config.yaml
norm: "layernorm"
tie_embeddings: true
lr_mult_down: 1.5
MLP neurons of a small language model. Each row is named by its layer, matrix (up: input weights) and neuron, and shows model dimensions 277-372. Each number is 200 + 40 x the weight over its row's rms, rounded and kept within 0 to 999.
A block is one neuron, or neurons of one layer that tend to fire together. After each block is what it responds to, as a language model described it from the Wikipedia text at the highest values.

L4.up485,209,235,165,184,186,200,279,256,145,183,234,251,201,186,237,241,238,218,176,216,216,173,222,176,229,221,151,246,166,227,180,217,208,230,247,156,237,246,204,197,220,199,156,224,258,228,265,209,211,238,260,215,245,275,210,231,182,181,199,201,186,208,226,237,224,221,131,220,244,164,160,171,217,190,114,223,201,200,210,147,210,200,258,212,198,226,250,252,149,210,210,103,200,212,239,234
L4.up536,191,215,170,196,157,175,149,208,236,177,219,205,226,195,266,181,105,166,232,165,182,208,163,148,145,154,172,235,205,191,217,227,178,201,213,168,209,220,214,227,156,170,191,192,160,239,275,236,221,113,163,205,230,222,202,175,214,173,176,253,236,175,253,175,189,176,232,212,156,176,200,203,188,142,225,210,139,181,212,193,148,141,225,236,157,148,172,120,149,135,222,159,179,259,237,148
L4.up651,197,245,134,266,193,192,264,178,173,157,200,237,175,176,255,134,193,264,161,219,225,210,203,183,213,211,199,257,182,240,202,215,219,227,189,219,211,216,256,193,145,144,181,174,269,107,298,238,198,128,257,247,170,231,203,180,187,213,210,227,220,170,204,210,262,208,171,169,184,191,148,225,162,197,164,216,159,243,203,208,215,184,164,221,185,182,231,169,218,205,169,188,162,251,212,176
L4.up1976,215,214,181,164,202,190,213,202,223,156,195,203,158,211,203,187,181,210,185,169,154,260,200,211,172,183,152,144,221,187,200,182,239,272,196,173,258,213,199,265,220,189,164,114,135,189,179,145,200,215,234,203,187,263,185,147,177,185,254,174,216,171,173,143,164,206,241,182,229,91,201,258,227,251,230,196,254,225,224,178,204,172,210,149,133,164,230,176,199,175,173,249,216,235,176,225
Description: Mid-word vowel syllables

L2.up145,271,235,204,201,264,229,215,211,220,184,230,145,192,231,190,220,236,152,151,196,213,152,164,174,211,124,237,225,139,215,208,227,228,195,193,210,215,208,196,162,202,136,124,202,131,201,134,206,207,204,200,161,231,197,202,177,164,194,144,209,217,222,168,97,195,193,195,260,248,200,151,160,220,186,191,164,267,188,333,271,163,200,190,255,216,277,238,151,307,203,153,255,268,217,248,247
L2.up327,163,220,263,197,188,169,195,231,224,189,317,179,184,232,95,231,236,224,162,188,195,161,163,228,169,167,233,257,225,194,174,193,213,231,231,183,199,181,215,179,249,243,117,186,215,195,92,278,162,244,188,195,174,196,219,143,133,153,160,110,165,213,181,203,183,152,276,266,235,222,126,253,195,190,204,185,209,218,184,281,158,127,221,155,174,221,188,227,218,159,226,155,210,232,174,189
L2.up692,201,157,166,179,174,191,214,244,214,163,145,236,143,209,177,230,226,199,203,210,190,229,235,90,174,201,193,236,175,182,140,292,175,213,245,202,208,189,146,227,190,232,150,200,260,233,174,181,251,246,150,122,177,184,134,146,114,157,159,199,212,276,202,188,149,275,137,156,156,206,139,175,160,146,218,249,193,181,244,200,192,234,209,215,223,164,202,167,219,129,265,207,274,143,207,158
L2.up1574,225,258,170,236,254,174,168,174,198,190,233,263,227,208,199,229,260,182,225,145,195,138,171,209,174,192,196,163,134,193,187,203,233,98,210,183,143,200,193,215,235,268,160,156,216,209,313,210,209,212,237,152,227,221,242,199,161,177,221,264,251,180,197,163,262,154,244,155,183,229,178,295,240,220,238,154,214,197,211,174,197,283,183,183,228,234,262,157,156,169,192,136,242,143,149,117
L2.up1610,199,231,175,229,208,145,156,254,245,133,192,181,268,144,244,167,149,173,177,147,249,185,136,224,179,169,246,217,253,199,209,216,300,219,159,167,242,196,227,192,239,203,152,200,212,184,172,136,181,250,205,148,182,214,224,190,123,204,97,180,204,295,185,126,189,182,229,226,196,245,190,200,265,235,156,145,180,182,204,160,157,226,189,242,145,211,250,297,207,160,165,192,222,215,221,182
L2.up1723,226,220,192,164,246,222,168,232,168,122,163,144,125,229,236,186,269,296,244,209,231,130,112,175,143,166,225,167,186,243,243,208,250,234,210,250,224,281,190,233,210,196,192,220,169,249,252,248,198,157,117,241,237,233,232,194,211,250,143,177,290,171,212,179,206,193,178,188,222,152,168,196,241,136,312,159,263,114,181,152,207,248,176,208,200,257,185,244,238,258,229,248,199,265,247,184
L2.up1843,205,196,152,226,251,178,146,238,150,157,128,157,242,207,210,241,222,232,230,159,164,224,210,256,169,148,186,229,226,221,212,175,245,213,237,112,224,263,227,162,190,252,207,260,213,200,155,190,125,258,228,145,233,215,247,197,195,200,146,173,245,228,147,216,236,194,235,166,205,199,210,245,163,246,226,141,214,214,79,184,157,193,193,200,156,204,252,203,252,131,120,149,174,196,195,177
L2.up2464,182,236,203,233,160,246,156,201,190,168,154,135,204,211,257,121,186,213,194,204,239,206,134,244,184,169,236,224,207,235,197,196,228,265,201,260,94,249,156,234,163,158,145,177,213,170,194,170,179,197,211,249,249,172,182,128,222,238,172,215,259,182,181,221,223,242,151,163,203,181,214,260,262,213,160,177,219,151,190,154,187,133,195,178,196,219,255,188,216,240,142,149,189,210,175,219
Description: Transitive verbs, date parts

L2.up44,166,204,254,106,195,262,219,165,199,212,233,240,127,210,213,163,233,202,213,225,214,213,245,182,149,203,208,141,281,149,205,165,260,146,162,180,256,171,183,258,175,225,222,185,172,185,227,271,170,173,225,172,166,217,247,185,218,203,254,218,206,188,180,150,243,215,182,187,242,213,264,211,150,216,163,204,231,154,149,202,237,172,269,242,180,156,205,156,159,193,182,259,105,238,193,182
L2.up274,195,246,208,200,195,258,205,232,258,173,158,262,167,208,183,225,154,126,227,165,195,188,191,213,182,284,185,176,190,92,205,169,228,235,214,200,173,163,183,170,216,220,197,195,162,144,241,223,139,193,256,159,187,104,217,146,185,277,216,160,209,225,207,261,221,171,104,175,279,174,177,175,158,255,188,163,187,261,227,143,161,122,132,112,245,177,164,171,172,138,141,149,176,249,217,139
L2.up1032,211,230,170,211,185,176,205,126,193,221,191,209,178,201,270,273,209,195,211,283,214,194,167,192,126,230,197,230,251,155,159,183,215,133,219,128,182,126,168,98,157,190,167,140,114,196,263,205,180,171,203,240,184,237,267,179,186,145,240,249,188,276,206,183,272,227,128,182,240,224,209,275,250,215,275,207,143,236,258,195,200,244,131,128,205,182,176,194,207,215,177,133,219,192,250,135
L2.up1309,259,235,212,211,205,189,189,156,219,251,230,114,186,276,90,218,213,202,190,153,248,243,207,158,165,262,165,204,205,168,238,225,190,214,169,104,143,227,268,193,226,214,235,153,258,139,258,126,160,170,282,126,189,214,215,215,220,271,165,282,289,208,168,179,157,172,258,134,224,179,271,90,206,223,180,180,180,257,174,222,204,168,171,153,191,165,245,184,190,143,224,192,190,258,195,244
L2.up1691,183,211,215,209,171,227,240,166,253,230,204,179,238,221,179,355,230,155,223,172,216,272,206,245,167,186,164,237,168,190,239,278,239,215,134,118,218,197,162,211,212,199,161,231,110,152,209,236,126,173,186,236,165,248,205,221,190,262,164,193,209,132,193,172,187,171,207,216,184,142,192,169,169,189,193,107,245,228,231,192,178,198,248,331,149,161,185,278,175,147,190,224,198,211,152,182
L2.up1699,148,200,229,200,171,192,195,238,215,157,149,162,98,233,222,136,184,176,214,190,115,182,175,166,246,166,208,218,125,115,218,186,248,249,213,136,117,141,223,171,167,200,190,176,282,190,135,178,188,138,194,147,206,173,170,180,203,167,241,184,234,207,181,123,131,100,160,135,269,255,154,242,161,195,203,219,192,209,176,118,225,253,250,163,134,126,197,253,249,245,262,236,146,276,163,224
L2.up2088,133,191,216,176,139,193,128,185,264,183,171,228,174,263,219,224,265,204,250,199,108,170,183,146,300,218,203,222,153,147,221,187,221,196,208,216,129,189,181,127,202,202,198,189,242,214,252,225,210,180,202,208,212,189,218,194,177,203,229,190,269,247,181,221,178,181,173,173,256,141,253,147,124,257,221,188,179,214,158,158,217,190,192,222,170,172,246,219,189,216,236,217,198,184,135,243
L2.up2478,300,212,217,154,220,191,264,156,183,158,230,190,181,243,150,174,215,209,217,142,217,225,240,163,213,187,167,239,135,176,171,255,263,196,215,171,195,225,193,227,195,208,188,179,186,229,197,171,184,213,227,175,209,141,187,203,188,250,220,217,205,250,225,242,253,217,173,165,250,230,138,80,233,226,217,190,198,231,207,149,97,207,205,187,239,152,207,143,141,206,169,198,186,271,188,192
Description: Word-internal pieces, heading ends

L5.up1114,176,163,245,214,297,210,232,216,237,181,206,241,195,163,198,126,180,215,173,207,187,202,241,204,234,132,157,180,196,151,154,224,159,188,205,232,217,178,255,171,178,205,194,183,211,177,268,214,205,154,175,143,194,209,192,181,152,225,191,243,162,298,172,134,211,215,170,182,220,237,189,138,190,181,132,283,217,194,170,171,342,202,155,225,172,158,172,158,285,239,177,261,159,266,228,157
L5.up1730,188,245,231,137,248,173,205,183,166,192,286,224,274,180,155,206,210,215,136,199,218,192,226,180,210,210,230,214,162,200,241,180,216,138,201,234,189,216,188,235,279,207,233,191,181,174,213,273,139,180,125,212,185,149,203,163,229,200,191,185,148,242,140,250,242,223,200,171,166,218,172,175,261,217,219,135,157,167,183,147,175,193,134,201,209,159,173,278,190,270,176,224,165,188,203,192
Description: Medical term word-pieces

L4.up758,174,263,158,253,148,120,200,199,218,265,266,278,192,240,167,230,174,198,214,210,266,227,153,207,190,201,211,188,222,208,132,204,185,245,213,233,158,217,164,124,214,173,187,242,204,167,241,249,200,163,230,317,226,287,191,204,176,162,305,264,187,257,205,190,189,199,193,246,237,193,216,202,174,168,196,290,239,170,130,175,179,158,176,222,140,215,271,159,117,140,203,155,197,155,182,209
L4.up1018,175,182,156,105,190,231,207,133,182,255,278,217,159,249,166,237,264,143,187,183,266,222,167,209,178,165,174,148,187,218,179,196,158,221,214,221,193,169,151,258,244,234,111,130,200,202,223,261,209,238,151,201,139,215,266,156,174,216,217,213,243,128,178,230,206,211,258,140,252,210,190,208,198,177,214,262,215,85,242,202,137,215,194,174,203,192,220,203,220,201,147,133,208,241,191,178
L4.up1711,267,222,269,175,196,245,200,227,189,242,179,233,220,190,173,194,190,172,215,224,160,229,259,175,184,182,163,199,194,293,157,186,219,255,141,250,236,277,198,213,227,165,212,228,247,267,180,270,210,202,105,150,123,154,261,246,187,114,165,194,267,209,217,260,132,167,215,158,201,201,190,209,233,219,237,216,248,168,217,241,210,258,262,141,130,160,254,162,254,210,237,172,231,244,124,214
L4.up1886,246,181,204,117,157,166,203,206,178,131,188,193,173,150,160,230,222,184,164,195,204,137,213,314,192,167,141,134,225,181,113,206,273,266,233,246,231,189,102,206,186,235,245,219,85,208,250,196,188,190,149,171,244,207,205,136,222,196,248,218,207,181,200,237,218,196,160,183,164,148,226,239,216,223,226,276,238,193,229,276,186,216,205,229,225,130,213,237,171,180,235,200,174,152,241,190
Description: Firsts and superlatives

L4.up78,212,140,189,182,158,161,249,193,161,234,262,187,206,75,150,218,250,179,207,257,209,194,231,225,219,211,226,201,174,112,178,138,210,245,173,224,129,187,192,213,317,191,239,210,208,232,158,156,140,214,188,193,118,243,242,243,259,214,231,201,163,209,156,195,208,146,217,186,226,222,240,171,152,175,191,167,246,206,226,224,247,205,269,220,143,142,224,226,106,186,209,219,245,227,163,205
L4.up880,136,214,170,242,186,149,186,239,218,147,232,192,246,175,138,204,146,125,249,222,161,235,205,166,185,252,201,202,118,128,174,220,192,150,217,204,206,171,206,177,206,203,175,286,208,106,145,175,118,188,196,146,236,176,215,210,120,214,152,151,309,254,204,282,256,257,184,199,137,234,114,171,188,146,127,207,218,152,208,187,241,200,180,173,191,138,193,183,216,230,189,127,198,175,160,215
L4.up1426,222,190,203,212,192,264,216,234,216,155,188,207,195,211,144,187,236,160,212,149,158,210,189,226,237,159,255,237,240,169,202,111,169,198,204,241,219,244,191,232,208,167,303,237,210,133,234,262,237,169,266,184,182,149,197,179,143,187,204,215,211,230,222,191,151,192,178,212,201,164,229,210,263,219,202,216,174,236,208,193,121,138,241,223,159,214,144,150,109,163,143,221,216,243,198,233
L4.up2294,144,193,182,226,196,196,177,229,177,213,252,187,204,159,159,255,176,226,219,187,166,204,215,193,284,213,190,218,266,168,191,186,240,162,189,204,186,102,225,231,243,207,163,143,235,249,226,146,222,228,171,223,174,173,191,175,195,183,220,203,172,234,267,231,250,170,222,169,148,212,219,111,164,255,279,135,169,146,194,233,204,187,167,206,205,144,217,245,188,200,206,230,222,184,232,166
Description: Heading and title closers

L2.up253,132,185,126,181,138,190,227,165,215,133,165,209,157,199,90,186,230,217,233,190,158,158,134,202,142,159,205,228,218,289,220,202,201,182,185,214,184,151,192,220,207,255,256,211,215,165,195,253,169,206,207,237,214,191,231,171,115,289,111,155,111,170,154,192,189,267,254,214,200,167,152,180,199,181,216,213,126,261,121,156,182,185,223,242,238,212,273,118,156,230,211,212,214,177,242,181
L2.up333,182,206,170,173,202,190,154,245,251,166,176,186,153,159,202,173,218,227,265,143,108,178,214,225,214,200,166,210,195,207,141,258,241,235,205,213,274,179,194,146,173,135,298,213,142,176,159,206,233,155,233,219,238,146,158,222,185,145,143,116,250,173,185,233,317,206,175,176,265,196,116,261,273,276,179,207,272,161,163,200,197,170,211,206,209,187,240,254,211,189,249,201,168,163,169,217
L2.up471,227,148,273,196,199,193,137,181,159,118,248,226,200,190,104,159,212,219,237,217,230,198,250,237,144,191,174,278,227,256,166,181,201,195,251,192,200,217,178,185,206,157,167,240,138,145,226,239,167,243,177,201,244,189,171,177,198,232,167,231,239,245,176,214,239,184,270,146,224,254,178,173,246,236,207,157,251,229,179,258,205,203,171,158,235,256,161,238,178,254,222,181,120,288,193,227
L2.up1307,210,213,181,216,261,182,130,266,182,84,208,187,175,231,195,223,283,225,187,213,209,259,156,225,254,212,252,240,162,153,125,244,145,221,202,253,177,208,130,246,181,179,178,245,191,182,215,220,253,239,128,173,167,94,35,183,204,188,209,182,216,288,216,240,173,205,203,167,222,227,211,173,209,171,187,142,210,246,167,182,114,187,176,179,210,120,235,252,218,169,175,178,164,188,196,151
L2.up1321,240,118,253,308,219,182,160,240,186,165,180,188,241,253,162,159,224,213,208,145,199,279,199,238,176,232,264,211,163,167,250,216,249,228,149,220,237,140,83,222,216,181,215,200,129,214,189,193,270,221,198,274,210,168,219,243,185,166,190,180,200,137,198,208,234,141,262,226,210,164,212,234,164,217,199,154,261,206,220,112,258,239,208,211,194,283,168,234,255,264,169,274,152,215,226,193
L2.up1983,221,187,164,205,185,242,183,230,194,221,183,178,202,200,215,236,241,191,196,196,237,241,257,182,168,195,226,127,159,183,267,195,214,149,155,270,283,161,191,219,174,201,184,220,201,230,181,207,187,163,229,202,202,218,123,264,155,248,182,156,115,212,243,238,133,237,82,171,251,123,161,215,211,153,180,197,253,253,184,174,268,112,250,59,190,251,201,185,322,209,177,129,153,238,250,193
L2.up2069,205,219,172,264,221,237,249,265,147,232,157,184,146,278,242,171,133,241,275,188,182,210,179,192,153,196,195,216,229,196,262,250,114,201,234,162,156,179,129,216,228,259,266,171,190,164,200,177,166,179,201,138,233,183,173,199,162,226,191,183,217,203,231,192,211,202,191,235,261,254,219,227,190,207,202,161,178,235,187,181,162,184,135,230,193,149,192,183,206,136,244,199,158,259,251,155
L2.up2391,217,199,220,139,212,249,138,217,210,163,177,110,212,225,164,256,211,220,201,290,181,133,124,150,148,286,193,230,270,210,128,229,173,220,212,234,256,101,166,263,168,199,203,223,197,129,165,166,202,148,116,223,141,151,172,198,109,251,179,225,259,121,258,228,177,250,213,228,270,160,163,223,203,128,223,179,226,121,137,176,242,227,240,229,207,167,166,233,258,288,239,209,187,219,303,167
Description: Second word-piece fragments

L5.up1168,203,227,258,196,250,189,238,268,148,187,211,159,143,195,196,180,245,193,164,181,182,255,196,136,201,146,112,187,203,161,139,170,152,200,189,224,223,236,218,183,166,191,175,240,257,188,164,233,237,236,193,182,233,148,278,163,239,155,224,153,166,233,256,203,171,198,154,186,218,296,217,213,236,211,193,187,139,155,234,199,197,247,140,174,163,193,175,243,204,192,123,211,165,200,172,206
L5.up1323,241,208,265,178,225,168,214,206,230,147,243,227,178,245,217,221,171,201,169,119,165,202,242,158,220,140,212,245,186,220,153,213,237,250,202,175,292,232,196,147,175,236,237,222,185,177,136,221,203,163,228,192,177,194,204,150,226,158,132,191,199,243,182,263,85,167,228,220,261,197,207,252,175,236,236,191,208,180,159,132,218,258,217,186,225,202,206,154,207,186,154,149,181,209,146,180
Description: Transitive main verbs

L4.up481,160,182,225,170,186,168,217,199,190,171,197,211,203,140,248,203,211,185,205,159,195,191,231,176,249,186,227,186,189,269,148,171,223,262,202,177,261,228,206,171,253,213,205,251,272,264,191,205,151,221,248,175,154,244,184,115,209,104,127,232,262,240,174,203,238,229,273,211,258,307,234,229,170,200,212,177,122,215,151,153,191,197,186,205,204,185,236,188,113,238,118,188,181,255,126,167
L4.up1056,220,185,178,169,229,203,280,244,139,226,256,257,209,140,222,220,163,188,168,148,229,185,176,183,208,201,163,241,141,194,146,128,230,218,208,209,218,141,170,188,187,153,159,189,202,133,194,144,200,280,239,224,209,108,188,190,141,213,192,133,186,178,141,191,203,279,198,164,233,255,226,198,316,181,227,231,158,184,230,261,178,214,231,174,254,197,186,143,185,176,175,168,187,212,137,242
L4.up1363,204,169,258,210,224,189,141,234,163,176,201,145,163,179,218,241,175,124,117,200,245,246,222,224,238,113,208,200,148,194,161,208,211,247,232,201,226,148,217,149,206,206,204,258,263,167,192,251,196,222,202,176,183,253,250,198,227,189,180,214,211,223,175,191,197,178,186,278,213,178,272,240,214,212,208,104,190,250,179,152,227,244,205,214,164,189,232,274,188,131,145,209,252,239,112,240
L4.up1532,234,163,156,242,205,175,253,157,151,125,104,240,201,264,147,201,163,199,226,230,157,246,206,223,191,204,114,222,195,214,122,165,174,216,209,146,237,210,210,229,223,236,150,203,228,177,154,133,182,246,212,194,197,220,158,169,209,194,223,178,152,229,238,114,176,230,149,166,172,256,196,125,234,178,144,205,199,197,208,215,220,204,230,120,207,193,212,246,139,157,145,247,195,154,177,221
Description: Transitive verbs before objects

L5.up1511,179,244,213,199,127,171,183,136,206,255,263,139,230,207,211,209,194,135,170,214,164,183,160,267,196,270,233,245,196,246,231,177,147,202,196,208,215,208,191,148,254,197,185,172,240,183,220,188,175,219,208,223,256,206,197,103,212,152,184,261,219,205,129,178,190,261,260,207,180,66,223,210,233,186,227,273,161,179,242,183,313,215,173,126,213,206,238,292,161,233,242,185,208,141,72,138
L5.up2298,230,143,192,208,282,277,210,165,249,232,187,154,215,181,231,253,148,171,195,226,204,221,184,190,139,250,144,231,256,176,198,156,149,154,209,208,236,245,225,153,219,258,239,182,150,198,234,185,146,284,243,197,152,172,128,169,158,182,150,193,189,237,160,244,201,156,186,256,217,294,117,225,198,92,229,191,209,159,227,207,244,211,146,153,127,244,213,149,113,187,253,229,200,189,211,251
Description: Ranking and score positions

L5.up1066,217,152,183,193,179,214,222,288,189,185,225,165,231,95,240,223,255,119,240,210,157,175,251,196,205,189,195,280,173,216,240,209,224,180,168,259,197,226,163,248,211,251,170,184,249,207,119,191,179,212,226,222,224,216,242,166,193,192,173,238,181,101,173,218,176,234,183,185,226,200,204,215,202,190,144,166,190,170,217,240,213,222,250,188,217,158,216,157,242,219,157,181,206,178,172,250
L5.up2146,150,196,216,187,271,220,154,217,142,154,145,235,153,177,142,242,218,241,241,214,161,277,196,242,197,214,183,178,135,149,123,225,199,207,100,244,227,205,264,161,204,194,226,216,178,161,226,208,206,229,173,155,200,218,119,149,193,200,185,213,187,222,247,203,191,246,192,239,116,184,236,187,226,154,213,233,194,177,231,172,222,169,258,268,187,216,215,242,122,206,144,149,286,193,121,177
Description: Wiki heading closing markers